Part of a small language model's weights.
Architecture: RMSNorm before each block, rotary positions, no biases in attention or MLP, tied embeddings.
Training: a variant of Muon for these matrices, 633M tokens.
MLP neurons of a small language model. Each row is named by its layer, matrix (gate and up: input weights) and neuron, and shows model dimensions 128-191. Each number is 128 + 24 x the weight over its row's rms, rounded and kept within 0 to 255. A neuron's up and down rows have the sign that makes its largest values positive.
After each neuron's rows, "fires after" lists the tokens most often just before its 100 highest values on Wikipedia text that the model never trained on.

L5.gate513 [123 133 118  89 116 144 154  74 133 153 140 169  99 145 143 107 119 102 137 110 128 126 103 139 105 165 150  98 143 127  94 122 122 117 164 156 139 126 121  98 106 129 116 128 111 107 142 119 146 119 117 111 124 161 112 144 145 119 130 124 110  82 147 127]
L5.up513 [139 136 136  78 134 112  96 144 136 128 127 126 133 134 133 152 118 144 117 129 133 146 119 146 174 123 121 159 100 117 117 128 129 178 120 139  98 112 116 106 106 131 117 110 122 135 125 119  78 138 136 145 103 118 130 101 176  93 142 143 147 101 167 138]
fires after: "C", "T", "D", "O", "F", "A"

L5.gate276 [105  97 114  95 109  96 169 128 123 131 116 157  97 152 133 133 109 162 145 122 143 113 151 177 170 131 123 106 106 186 125 177 112 119 104 132 134 155 109 109 141 133 119 107 145 146 155 137 118 107 146 123 142 124 126 154 197  85 171 138 126  84 105 134]
L5.up276 [104 126  80  99 163 101 146 133 103 161 147  92 122 137 172 132 129 116 146 114 110 114  77 167 128 134  78 111  50 138 112 124  96 102 125  95  87  73 122 112 112  86 150 114 137 154 119 138 114 112 198 168 143 124 141 140 145 107 149 135 159 113 103 119]
fires after: ", ", "of ", "is ", "), ", "in ", "was "

L4.gate896 [102 123 117  75 128  99 133 143 132 124 128 123 114 107  85 127 154 127 103 149 152  74 106 129 130 103 129 128 102 110  90 115  97 160 133 135 119 132 144  95 146 103 133 145 106 137 127 138 135  87 118 112 145 141 109  99  95 151 145 126  85 145 104 154]
L4.up896 [157 174 124 154 104 100 164 140 157  95 152 103 148 157 105 119  97 110 132 118 128 157 119  85 117 165 143 142 110  73 109  68 151 143 127 112 158 151 162 155 135 138 162 103 157 166 177 138 121 107 155 134 131 125 167 106 154 147 114 127 107  82 162 105]
fires after: "L", "W", "St", "V", "C", "the "

L4.gate508 [119 137 137 124 128 127 195  81 137 162 115 135 128 139 138 152 132 125 112 130 130 103 131 128 116 107 145 101 141 144 143  88 139 136 136 106 122 172 129  88 158 140 123  58 111 143 115 147 145 112 128 122 104 156 104 107 115 117 126  95  95 124 141 114]
L4.up508 [112 111 105 118 145 110 107 158 155 162 106 123 103 119  82 126 127 111 157 133 140 125 133 107 130 128  88 110 125 114 122 104 157 132 113  93 146 146  86 104  97 142 154 118 148 106 135 118 158  72 141  82 131 105 126 142 156  69 118 115 116 102 138 107]
fires after: "P", "M", "U", "A", "C", "p"

L5.gate713 [ 92 123  97  73 166 172 142 140 151 142 163 118 112 110 104  78 148 111 159 137 111 136 112 103 129 125 113 145 130 163 101 150 163 142 161 123 159  85 118 152 133 136 150 123 107 124 132 162 147 120 123  97 134 149 165 179 118 131 146 104 146 112  81 135]
L5.up713 [123 102 152 132  94 120 139 101 149 147 104 121 123 103  63 146 161 138 140 130 120 105  95 124 169 149 149 133 128 111 172 144  87  82 132 144 185 116 152 161 152 127  92 104 154 128 113 146 150 133 121 147 150 165 139 126 133 124 107 170 138 126 133 101]
fires after: "\n\n", "s"

L5.gate66 [129 120 147  99 136  97 117 131 144 156 112 106 147  93 132 184 119 124 144 148 136  98 117 119 146 104 151 148 167 155 109 132 111 142  75 145 139 123 109 105  95 131 101 158  93 113  90 147 145 144 162  97 136 103 155 114  93 149 107 129 192 102 108 133]
L5.up66 [ 85 145 117 111 143 120  87 131 141 107 112 186 113 145 125 112 151 170 106 109 163 174 104 127  91 109 113 136 102  89  78 110 103 132 103 164  99 116 134 162 132 145 166 159 137 144 144 125 187 138 120  96 157 137 115 128 154 121 132 126 131 117 141 113]
fires after: "S", "s", "it", "E", "at"

L4.gate487 [182 167 150 153 146 130 115 149 142 162 139  85 109 161 172  96 130 143  89 139 107 131 113 120 107 128 103 106 103  98 110 131  68 158  86 151 132 146 125  90 142 140 146  91 128 146 115  94 128 113 131 124  80 147 122 115 138  85 190 126 120  92 115 122]
L4.up487 [141 169 128 131 173 107  89  72 127 117 117 145 158  96 150 101 125 119  93 121 150 110  88 135 109 110 167 119 146 113 132 105  93 156  93  88 136 121 106 111 138 106 129 118 134 151  89 111  91 154 159 124  89 104 135 115 116 138 129 151 139 113 118  92]
fires after: "."

L7.gate160 [158 120 140 164 117 169 117 132 165 144 129 139 147 103  72 133 123 148 117 139 118 100 118 179 170 105 105 101 130 146 124 131 147 141 114 105 136  95 164  89 157 113 101 134 118 117 144 153 124 124 121 101 104 101 158 141 167 128 144 145 125 135 143 125]
L7.up160 [113 117 114 162 149 125 127 134 190  98 122 136 115 131 110 127  87 148 144 127 118 132 138  97 105 128 151 139 184 123 141 149 115 114 108 114  99 140 144 124 108 101 105 106 131 141 166 153 114  72 136 134 135 149  93  98 105 164 133 114 112 127  96 137]
fires after: "–", "- ", "\n", "| ", "3 "

L5.gate383 [123 135 135 104 123  96 123 144 127 129 116 145 122 103 125 137 103 124 126 126 102 130 147 137 164 115 100 107 138 141 114  99 134 145 128 128 118  86 129 107 149 112 140 136 133 145 108 111 105 120 177 147 152 132 124 145 132 152 118 126 161 102  91 145]
L5.up383 [128 135 137 121 117  75 114 175 145  79 140  81 153 151 125 142 115 164 129 120 159 173 189  84 112 151 141 134 147 108 133 141 170 144 150  94 116 127 116 122 119 132 115 153 105  71 124 168 149 120 125 126 102  79 119 108 141 143 108  99 111 150 132 157]
fires after: "| ", "ist", " ", "- ", "Reg"

L7.gate29 [ 74 139 140 117 104 133 140  95 124 126 130 117 180 106  71 128  84 170 101 163 163 133 117 115 143 124 103 147 130 144 117 136  93 159 141 102  96 132 155 105 116  98 122  95 158 136 128 145 110 139 156 105 134 134 114 112 120 111 165 135  96 140 121 162]
L7.up29 [159 125 119 158 174 146 119 128 154 121 148 158 109 108 115 127 109 152 117 150 164 156 156  99 143  86 158  75 117 133 115 118  84 124 110 153 143 111 134 160 166 109 124 117 126 108 141 114 159 134 143 114 128  86  76 123 134 124 149 137 111 127 118  86]
fires after: "| ", ".", "–", "199", "a "

L4.gate49 [163 173  65 141 127 141 154 124  77 142 133 143 140 132 163 161 138 118 118 103 114 143 138 110 133  94  62 160 114 144 120 128 117 111 119 147 167 109 145 141 137 109  89 100 138 118  93  87 151  82 130 123 126 112  88 114 165 134 180 109 125 145 120 149]
L4.up49 [ 96 139 139 142 111 102 126 102  96 102 128 128 123  94 124 146 117 123 157 106 141 121  97 120 108  99 104 127 103 116 126 105  99  91 133 150 119  78 134 135  87 152 110 103 160 141 122 109 123 101 110 181 158 123 158 117 174  81 126 125 148 148 131 100]
fires after: "\n", "- ", "s"

L7.gate369 [137  93 120 134 129 121 111 129 110 115 120 105 118 153 119 166 144 158 173 129 163  89 120 135 137 139 101 130  85 145 190  91 153 144  94 101 129 131 108  99 107  68 118 115 141 131 111 164 119 142  78 145  50 149 112 132 117 176 153 100 130 117 120 127]
L7.up369 [154 107 129 121 130 150 123 130 119 143 137 139 151 130 116 133 130  98 129 130 126 128 156 127 180 113 111 119  99 138  90 135  54 127 112 157 130 110 139 147 121 109 145 117 155 147 141 129 124 157 111  82 149  86 163 114 118 108 115 144 100 125 120 149]
fires after: "| ", "- ", "\n", "–", "Gr", "9"

L4.gate35 [154 117 112 148 133 161 146  87 146 119  93 151 159 123 154 164 118 135 155 124 110 158 134 101  86 137 165 160 122 149 131 142 151 161 130 121 154 128 150 150 152 134 139 128 138 110  87 183 162 122 118 122 157 118 107 143 152 130 155  90 119 109 121  93]
L4.up35 [153 109 132 175 169 115 121 118 141 129 116 107 128 145 141 142 120  71 148 139 124 162 152 142 143 138 149 167 136 113 131 187 158 130  80  93 133 103 117 159  86 109 138 134 144  94 132 152 139 132 177 107 106 150 173  94 138 131 130 103 129 185 145 135]
fires after: ".", "°", "′", "'"

L7.gate549 [120 114 112 119 129 135  62 132 147  92 162 177 117 142 159 113 126 143 140 148 185 109 105  98 106 117 115 131 168  91 150  84 126 100 166 120 134 141 106 108 167 151 138 105 124 126 121 112 161 114 126 121 101 149 135 131 110  97 166 135 154 115 141 118]
L7.up549 [173 148 125 118  73 143 110 140  98 133 105  90 135 138 130 115 120 156 111 178 162 110 168 146 115 143 117 119 119 136 104 114 131 117 119 121 127 159 125 108 113 130 176 120 106 177 116 184 132 108 147 126 109 123 139  96 136 113 173  73 136 119 118  93]
fires after: "| ", ".", "5", "\n"

L4.gate128 [127 174 141 129  98 157 105 137 155 137 129  99 168 116 157 146 137 163 167 147 159 143 110 136 139 114  56 113 130 118  82 143 115 143 134 157 115 140 139 115 180 165 151 130 119 121 124 109 112 135 171 138  88  96 146 129 113 139 124 108 133 144 147 141]
L4.up128 [ 56 142 150 158 124 134 116 133 132 119 124  82 104 110 144 149 118 136 143 156 123 120  77 178 146 174  84 147 170 105 116 169 120 144 118 139 105 104 125 125 165 199 163 122  98  94 127 135 166 149 143 140 122 115 122 160 139 128 138 126 137 154 167 141]
fires after: "–", "ch", "in ", "In ", "Ch", "until "

L4.gate384 [ 98  95 141 124 116 132 143  85 119 119 130  94 112 127 126 166 184 136 189 175  82 116  96 122 104  96 163 120  83 150 134 121  85 131 114 122 141 143 156  87 115 110 120 145  95 106 106  95  99 128 165 137  97  92 130 107 172  81 164 105 156 159 112 137]
L4.up384 [136 131 152 125 148 127 144 157 123 128 131 130 106 134 120 208 144  73 182 160 132 133 104 153 119 114 141  99 175 156 139 130  59 109  93  97 153 132 137 113 104  95 125 143 122 152  97  87 102  97 163 148 120 119 117 118 127 106 167 131 187 137 118 124]
fires after: ".", ")"

L7.gate876 [135 119 133 139 125 185 122  78 151 119 143 161 105 141 100 108 121 137  77  81 143 146 142  90 151 129 107 143  98 156 124 169 139 131 133 107 126 116 158 127 132 136 108 116 134 110 156 105 121 161 111 130 146 121 128 126 145 148 155 138 124 122 146 103]
L7.up876 [122  77 124 133 145 134  90 105 140 153 167 135  96 124 139 129  93 134 133  82 160 138 129  95  72 110  99  98 116 150 135 146 181  90 113 157 150  78 115 152 122 138 120 128  96 132 141 156  95 138 118 151 151 136 157 136 117 129 122 141 146 154 146 158]
fires after: "| ", "\n", "- ", "°", "5 ", ", "

L4.gate745 [ 84 170  70 177 113 118 128  91 135 127  92 149 138 113 138 119 169 127 136 164 116 141 178 123  71  99 100  98 139 112 150 109 127 147 144 102 123 125 128 127 155 148 130 161 134 138 136 125 148 140 181 124 119 100 120 150 129 109 118 154 130 143 138  95]
L4.up745 [155 152 127 124 115 105 144 143 131 153 123  97 129 129 105 135  98 105 107  86 134 144 147 147 111 102 127 103  99 118 131 102 178 122 135 118 159 136 176 130 194 133 151 136  83 127 120 132 134 165 160 138 139 142 135 145  92 150 114  92 151  80 128 171]
fires after: "he ", "He ", "She ", "she "

L5.gate308 [133 131 126 149 119 108 135 139 128 121 119 158 174 111 111 159 140 119 155 140  95 143  93 112 143 110 127 122  81 141 158 143 122 134 126 117 102 121 163 104 158 106  65 132  61 129 184 122 158 116 135 112 136 143 111  66 139 152 120 132 129 113 122 143]
L5.up308 [147 155 134 124 137  97 122 148 144 133 143 111 171  63 146 129 142 110 114 142  82 124  80 126 133 117 134 123 148 137 142 159 182 140 129 105 117 143 166 150 140 143 145 121 105 137 156 101 126 113 134 104 122 129 114 121 148 119 114 156 147  99 150 113]
fires after: "V", "served ", "en", "ut", "L", "Ch"

L4.gate410 [137 152 152 110 147 130 153 133 145 158 128 101 121 118 143 143 121 165 150 101 149 110 131 145 154 109 110 154 123 129 121 105 108 114  98 149 100 115  85 107 118 134 141  86 128 107  96  90 140 171 162 127 118 109 116 136 133 125 152 157 137 114 101 100]
L4.up410 [142 129 136 131  83 111 105 123 142 135 109 115 128 165 158 132 130  75 132 143  74 108 151 129 115 121 145 123 140 145 169 135 140  99 148 108 133 162 140  97  97  92 153 112 153 155 116 127 124 108 127 124 128 124 105  79 160 117 117  89 142 156 155 133]
fires after: ".", "|", ".\"", ")."

L4.gate791 [ 99 145 119 118 132 133 147 114 136  93 117 140 117 160 153 115 119 147 175 173 164 113 147 157 148  63 117 154  83 121 153 117 123 119 128 122 128 100  87 134  94 109 155 149 149  82 130  93 141 126 121 139 103 162 168 150 134 145 147  81 147 107 128  88]
L4.up791 [135 119  75 144 123 143 124  88 152  94 135 110 147 134 123  80  91 138  91 117 144  98 112 136 171 114 128 134 121 110 132 152 125  80 117 155  97 120 132 114 160  98 156 160 127  88 102 113 134 156 110 140 161 123 121 148 114 132 100  82 152  95 113 111]
fires after: "\n\n", ")", "=", "s", "name"

L4.gate456 [120 143 141 140 121 168 163 127 142  97 140 103 111 130 123 147 112 103 106 156  95  95 160 129 149 101 154 126 129 133 160 125 126 130  95 103 151 106 133 148 136 120  93 134 141 143 136  83 119 133  98 138  88 168 146 142 130 161  95 146 106  79 117 135]
L4.up456 [103 139 147 119 128 154 119 107 119 152  69  88 149 124 145 100 140 120 126 121 129  96 147 129 108 114 163 133 132  87  91 144 106 124 118 170 123 138 118 122 121 113 100 154 107 111  36 138 117  73 118 150 109 110 152 138 135 117 104 151 121  70 121 108]
fires after: "\n", "ent", "\n\n", "==", "p"

L5.gate92 [127 114 164 142 114 152 111 155 135  99 129 102 110 151 136 115 138 146 143 112 148 109 177 148 156 131 139 169 101 165 137  87 155 142 130 133 143 148 141 124 110 118 130 166 132 122 144 108 155 106 111 101 126 153 134 152  75 110 134  99  88 108 151 133]
L5.up92 [131 154  96 115 130  82 109 159 140  50  89  78 134  91  99 149  78 122 140 129 157 121 128 174 140 133 111 176  96 137 125 130 120 131 151 119 123 145 107  98 149 133 141 125 109 148 198 111 152 184 151 118 101 151 118 138 122 128 116 105 100 175 139 120]
fires after: "on ", "| ", "On ", "\n"

L5.gate874 [135 102 130 144 155 101 168  77 164 127  94 143 121  95 131 110 154 104 123 140 101 151 140 109 115 125 180 146 118 127 137  87 165 104 142 112  95 136 129 188 136 123 157 121 116 133 174 124 147 104 119 143 104 153 151 108 129  97 143 144 161 113 118 114]
L5.up874 [127 134 123 160 160 149 130 156 157 135  98 142 131 166 172 150 143  90 106 129 159 157 113 147 143 111 101 120 145 183 153 137  94 174 112 132 109 116 110 102  94 102 149 134 149 133 128  97 139 135  80 153  88 117 112 145 106 151 129 105 121 146 162 128]
fires after: "′", "°", "0", "8", "W "

L4.gate517 [153 123  62 128 146  92  98 110 139 171 121 114 104 138 146 127 163 103 103 124  90 142  97 146 104 110  68 147 128 156 147 137  63 112 139 158 102 124  78 123 114 132 122 125 115  98 134 151 146 158 142 122  95  79 133 131 112 131 144  94 146 170 157 180]
L4.up517 [160 134 155 106 131 153 112 109 133  94  92 133 136 152 170 132 142  90 126  88 131 106 118  91 107  91 125  98  92 165 123 159 136 120 111 161 123  76 135 137 123 134 121 158 139 127 194 133 120 111 113 123 176 125 144 138 145  77 173  99 120 126  68 111]
fires after: "al", "Al", "- ", "ers", "us", "An"

L4.gate990 [145 155 148 143 172  75 120  99 119 185 132 122 128 128 139 131 135 134 170 131 116 125 135 113 169 116  85 159 105 139 151  73 103 140 116 148 117 126 142 150 124 118 172 138 112 126 171 123 114  81 161 123 153 139 152 151 108 103 140 118 129 128 125 173]
L4.up990 [158 144  86 154 140 116 127 112 106 121 197 119  93  97 121 120 151 125 128 154 121  88 148 164 132 143 130 142 127 131 111  88 137 135  99 137 122 156 111 132 118 107 151  99  85 207 131 135 130 125 142 124 114 149 141 131 123 151 154 149 188 159  87 131]
fires after: ".", "\"."

L4.gate423 [139 160  79 121 133 135 150 140 170 177 124 103 138  95 180 196 112 142 108 139 131 119 143  87 138  96  68 138 110 140  94 109 135  97 120  82 160 120  86 109 134 171 115  88  86 183 122 110 112 176 113 116 118 154 111 143 133 141 104 141 114 123 115 167]
L4.up423 [101 160 145 140 128 115 127 110 170 159 124 167 149 120 104 165 122 149 121 142 132 157 115 112 145  99 123 104 126 162 105 147 140 106 110  68 145 125 122 138 143 126 135 110 108 141 152  94 132 127  94 150 163 125 142 137 141  95  99 101 120 110 118 113]
fires after: "Li", "- ", "E", "O", "Re", "Men"

L5.gate839 [149 118 114 111 129 140 184 142 180 158  88 148 162 124 131 157 121 120 121 107 145  80 100 107 141  97 170 157 131 149 152 108 146 129 120 114 111 133 130 136 114 174 135 120  83 150 113 150 135 164 141 135 134 130 100 142 122 164 155 162 196 145 154 116]
L5.up839 [132 153 153 132 118 143 148 139  78  96 102 167 116 183 153 117 162 144 136 127 151  98 165 157 142 149 101 101 103  94 164  78 101 111 127 154  79  89 185 153  99 133 147 106  93 130 119 148 136 120 145 127 119  62 143 113  97 127  99 117 144 187 116 110]
fires after: "s", "sh", "Sh", "S", "exp"

L5.gate745 [118 116 126 130 112 122 115 121 160 104 170  91 115  88 129 127 100  83 136 111 137 146  97 151 155 113 102 142 107 138 161 148  69 131 104 135 103 113 161 156  64  84 100 148 144 110 102 175 135 105 112 100 148 207 127 135 122 111 113 147 119 117 142 126]
L5.up745 [123 143 152 157 148 133 171 111 177  93 130 113 128 112 105 148 130 140 140  97 128 125 110 123 128 106 126 127  64 139 120 139 106 138 113 149 153 151  99 158 106  63 159  95  80 126 133 154  96 110 125  87 121 147 106 145 117 103 165 153  88 106 166 127]
fires after: "==", ".", "O", ").", "==="

L4.gate928 [148 125 127 111 136 125 148  93  86 141 105  97 167 101 128 126 144 132  98 132 109 100 117 113 114 138  84 103  99 104 160  92 135 120  73 137 128 168 171 172 135  84 152 120 111 154 142  97 142  76 118 140 122  79 103 129 134 157 116 103 117 120 133  91]
L4.up928 [128 160 121  81 125 110  99 156  96 123  87  94 136  83 141 152 162 179 100 123 136 119 110 133 127 122 157  96  99 132  92 138 100 155 116 125 135 107 156 105 134 117 149 127  81 136 166 109 123 112 165 115 114 131 141 121 113 153 168  92 163 106 177 137]
fires after: "|", "."

L7.gate385 [114 176 128 150  98 123 135 119 142 111 103 126 127 158  99 184 116 124 175  75 135 133 123 178 142  96 140  91 176 140 134 117 117 120 171 165 140 135 104 130 126 119 108 121  98 113 136 105 129 111 145 123  66 121 159 116 101 147 125 129 102 122 161 124]
L7.up385 [148 102 126 131  96 131  67 144 147 172 166 130 113 158 120 138  81  95 167 103 160 155 176  95 145 100 145 131 161 121 117 107 162 107 138  75 133 110 109 116 125 120 117 170 142 143 102 127 121 117  89 129 133  95 171 148 107 120 132 110 157 134 147 120]
fires after: "| ", "′", "- ", "("

L4.gate721 [169 103 132 121 117 140 153 134 124 109 139 139 127 111 149 150 192 149 128 149 120  85 125 123 123 156 120 143 136 139 179 112 101 165  99 126 129  96 156 123 100 124 134  97 118 146 119 150 122 118 107 191 127 131 142 150 144 152 199 116 127  97 145 105]
L4.up721 [ 89 105 141 122 113 155 100  61  97 156 138 113 100 107 127 117 124 108 110 154 160 137 147 144 133 122 120 135  76 164 118 114 136 108 110 159 135 122 116 157 130 101 116  86 158 129 149 137 129 108 164 145 120 140 146 130  62 138 145 136 143  99 149 105]
fires after: ".", "==", ".\"", "\"."

L7.gate501 [ 91 121 122 114  95  90 123 111 101 136 156 143 111  93 155 115 115 118 114 151 105 117 102 134 117 115  80 140 154 116 137 101 106 119 100 104 142 143 159 115 168 141  99 102 120 157 168  88 114 135 151 120 115 102 111 126 146 114 145 135 151 108  84 147]
L7.up501 [113 165 113 128 131 152  93 138  89  97 156  99 108  97 127 108 104 116 136 139  94 139 106 149 120 129 130 106 127 105 110 123 156  88 109 129 106 137 137 115 113 148 126 117 114 110 145 112 117 186 126 128 130 138 121 139 107 138 120 110 162 124 161 144]
fires after: "(", "In ", "born ", ", ", "of ", "in "

L4.gate40 [127 127 129 101  67 177 125 111 148  96 127 113  82 150  88 130 111 163 173 131 136 139 148 114 119 166 107 114  85 148 160 115 133  94  94 126 146 122 134 105  97 102 122 124 137 140  91 128 109 130 117 145 133 168 119 121 104 107 146 103 125 140 128 157]
L4.up40 [149 125 134  96 127 125 102 112  95 120 103 105 179 113 125 166 146 143 129 136 127 121 115 135 132 128 136 168  76 159  88  84 150 150 124 116 124 129 107 137 166 119 113  86  98 166 145 117 122 121 137 120  69  89 119 119 116 123 135 100 142 161 126 144]
fires after: ".", "0"

L4.gate888 [133 118 109 132  99 176 148 129 113 135 150 113 117 100 164 178 131  88 124 106 161 122 122 148 132 186 109 161 144 147 137 112 113  77 102 135 134 129 143  95 108 138 139 107 135 125 112 131 129 136 169 151 141 118 114 170  80 132  94 141 122 135 126  92]
L4.up888 [135 152 128  92 117 138 132 109 123 146 168 139 113 139 157 138 134 155  86 139 152 129 119 129  97  94 120 140 144 125 137 107 123 158 153  98 108 143  92 142 107 104 143 128 150 173 119 131  92 170 155 100  83 147 152 122 134  89 144 119 109 125 176 117]
fires after: "===", "==", "s", ".", "Phil", "urr"

L5.gate211 [134 155  96 132 146 105 123 120 138 124 112 123 125 153 147 127 121 106 152 169 119 153 154 125 134 138 154 121 137 136 165  95  67 119 152 127 152 163  91 135 136 179 128 104 138 113 120 179 154 125 133 134 124 135 137 143 146 138 119  99 119 159 153 121]
L5.up211 [130 110  87 132 130 145 110 138 160 144 148 143 123  97 117 172 157 143 175  93 126 126 133 117 166 162 156 106  90 127  88 110 129 138 130 130 104 172 106 121 138 113 128  98  96 129 129  91  92 168 132 144 114 155 178 172 116 139 141 106  54 109 172 107]
fires after: "s", "S", "Y", "g", "y"

L7.gate406 [ 91 135 125 137 125 162 102 146 142 149 157 129  68 182 124 141 141 137  99 154 135 138 107 147  93 151 102 107 167 155 121 156 131 130 114  88 114 140  83 143 135 125  71 147 153 135 115 142 146 102  89 122 100 165 150 145 110  93 112 151 146 136 156 142]
L7.up406 [129 142 147  86 101  78 106 152 140  90 146 119 104 127 116 108 132 187  85 110 118 127 123  96 140 145 122 119 164 137 152 137 152 157 171 120 122 130 127  83 111 164 129 137 141 144 155 107 180 123 152 125  97 128 122 117 129 166 133 125 164 133 134 134]
fires after: "| ", "\n", "O", "M"

L4.gate980 [105 100 112  93 131 146 153 123  96 155 131 147 152 151 160 125 151 151 118 110 186  99 116 159 102 112 106 117 161 122  79 115 126 131  93 129 139 127 143 144 106 133  86 105 141 130 120  81  98  75 129  89  86 110 171 124 131 105 161 121  99  93  72 111]
L4.up980 [ 86 118 120 102  86 157 144 109 109 141  97 125  91 148 134 154 118 150  83 135 151 116 166 153 131 144 118 161 139 141  56  89 148 134 125 151 142 115 142  88 105 112 146 154 134 151 114  84 105  93 150  89  48 152 100 145 144 146 133 128 105  83 142 129]
fires after: "\n\n", "\n", "- ", ")", "=", "high"

L4.gate758 [123 148 156 144 144 140 158 163 135 129 113 101  88 132 114 165 140 142 143 130 122 161 151 156 140 126 144  91  93 106 136 147 147 145  92 123 130 107  92 101 146 135 160  80 143 125 146 171 192 147 115 152 160 104 130 122 171 133 139 137 125 132 120 140]
L4.up758 [127 128  89 132 124 127 137 127 133 164 116 163 124 121 113 174 136  70  70 160 157 121 117 149 149 127 129 128 106 131 147 145 129 134 146 183 118 101 182 125 131 148 130 118 151 155 147 127 134 134 128 110 125 151 126 131 103 115  90 106 126 143  83 110]
fires after: "one ", "of ", "some ", "was ", "many "

L4.gate281 [ 81 161 150  94 114 114 144 108 128 143  97  67 127  95 144 120 128  78 115 185 144 162 141 151 134 116 122 117 131  99 118 105 129 113 126 158 148 150 143  91 108 128 128 114 113 104 134 159 102 159 142 134 115 124 109 133 168 115 135  89 161 140 147 115]
L4.up281 [121 106 157 123  82 132 138  82 102 114 133 119 129 106  85 140  98 112 104 149 137 112 142 143 134 124 111 112 104 100 148 113  76 112 130 130 146  91 173 162 151 177 108 163 123 106 121 125 127 128  81 115  97  95 105 143 123  99 139 153 131 168 152 151]
fires after: "in ", ", ", "May ", "October ", "August ", "s"

L7.gate862 [143 103 139 127  95 116 117 142 147 114 163  96 148 102 118 167 126 112  99 156 137 163  72 141 136 122 155  95 158  93 113  79 114 124 118 175 118 149 191 115 156 134 100 108 161 171 142 178 108 153 154 141 107 133 119 145 134 120 142  84 126 121 140 125]
L7.up862 [137 127  84  99 139 119 138 101 162 132 142 125 117 140 140 128 156 132 112 131 114 137 120 118 125 120 167 104 115 134 131 141  97 145 127  83 148 125 130 101 125 105 120 147 134 136 158 146 126 100  90 168 158 148  91 138 152 116 135 156 113  99 128 123]
fires after: "| ", ".", "–", "(", "medal "

L5.gate214 [145 117 141  93 113 114 132  95 138 115 107 134 133 138 173 109 113 129 111 157 116 146 151 116 117 122 101  88 146 162 138 146 154 132 154 102 101 162  72  96 107 111 150 160 133 162 112 110 163 146 129 136 114 120 168 106 131  93  83  73 154 129 116 143]
L5.up214 [147 140 171 165 139 117 102 144 152 133 167 137 127 159 156 139 123  92  99 149 176 104 141  99 120  99 127  91 144  92 139  93  77 138 104 116 134 176 114 122 107 127 124 142  92 170 150 149 122 145  92 128  93 128 171 118  87 112 138 153 173 146  98 169]
fires after: "W", "°", "E", "M", "″", "A"

L5.gate1018 [129 119 152  95  95 115 124 205 100 102 160 140 120  95 158 111 169 132 116 145 133 114 109 146 115 124 102  90 153 117 141 117  93 133 152 147 136 114  95 119 151 138 163 116  98 157 121 114 115 118 166 154 128 108 175 146  67 131 142 117 133 158 119 112]
L5.up1018 [176 139 149 171 117 117 107 133 141 176 129 123 132 121 134 130 112 137 144  94  94  92 129 126 124 104 141 146 131 154 108 112 162 137 135 111 157  96 168 101 109 175 118  70 118 128 133 120 168 162 150 161 152  85 126 142 130 134 139 135 146 180 125 174]
fires after: "T", "B", "Ch", "in ", "of ", "dis"

L4.gate319 [ 97 115 111 129 125 143 132 117 149 105 165 120  90 150 158  80 148 137 112 102 117 101 137 111 135 116 130 137 114 186 136  85 150 127 102  66  93 101 121 112 129 116 112 122  94 148 190 114 167 182 132 145 120  99 133 147 154  99 146 103 125 114 164 126]
L4.up319 [168 124 137 132 145 120 105 147 100  86 121 117 119 109 120 129 162 139 126  91 118 126  89 168 123 140 118 147  93 115 123 110 140  94 153 105 129  84 128 105 143  98 118 129 125 112 129  92 139 170 112 122 154 114  79 144  97  92 110 140 136 141 137 125]
fires after: "=", "is ", "\n\n", "was ", ")"

L4.gate353 [136 165 131 138 130 100 118 146 134 122 134 105 138 118 135 172 159 150 165 197 113  82  87 130 140 123 118 145 117 137  94 134 114 156 129 143 141  98 145 140  98 116 171 120 149 137  87 123 134 148 101 130  93 139 145 162  79 141 124 111 143  92 125 138]
L4.up353 [143 143 123 113 117 130 147 103 146 136 140  95 120  97 138  98 121 135 114 128 109 114 129 138 151  83 127 126 142 132 113 156 200 108 153  98 110 123 130 189 101 107 158 135  88 132 107 125 135 118 153 116  94 174 122 177 136 105 165 114  74 149 122 121]
fires after: "\n\n", "==", "=", ")", "z"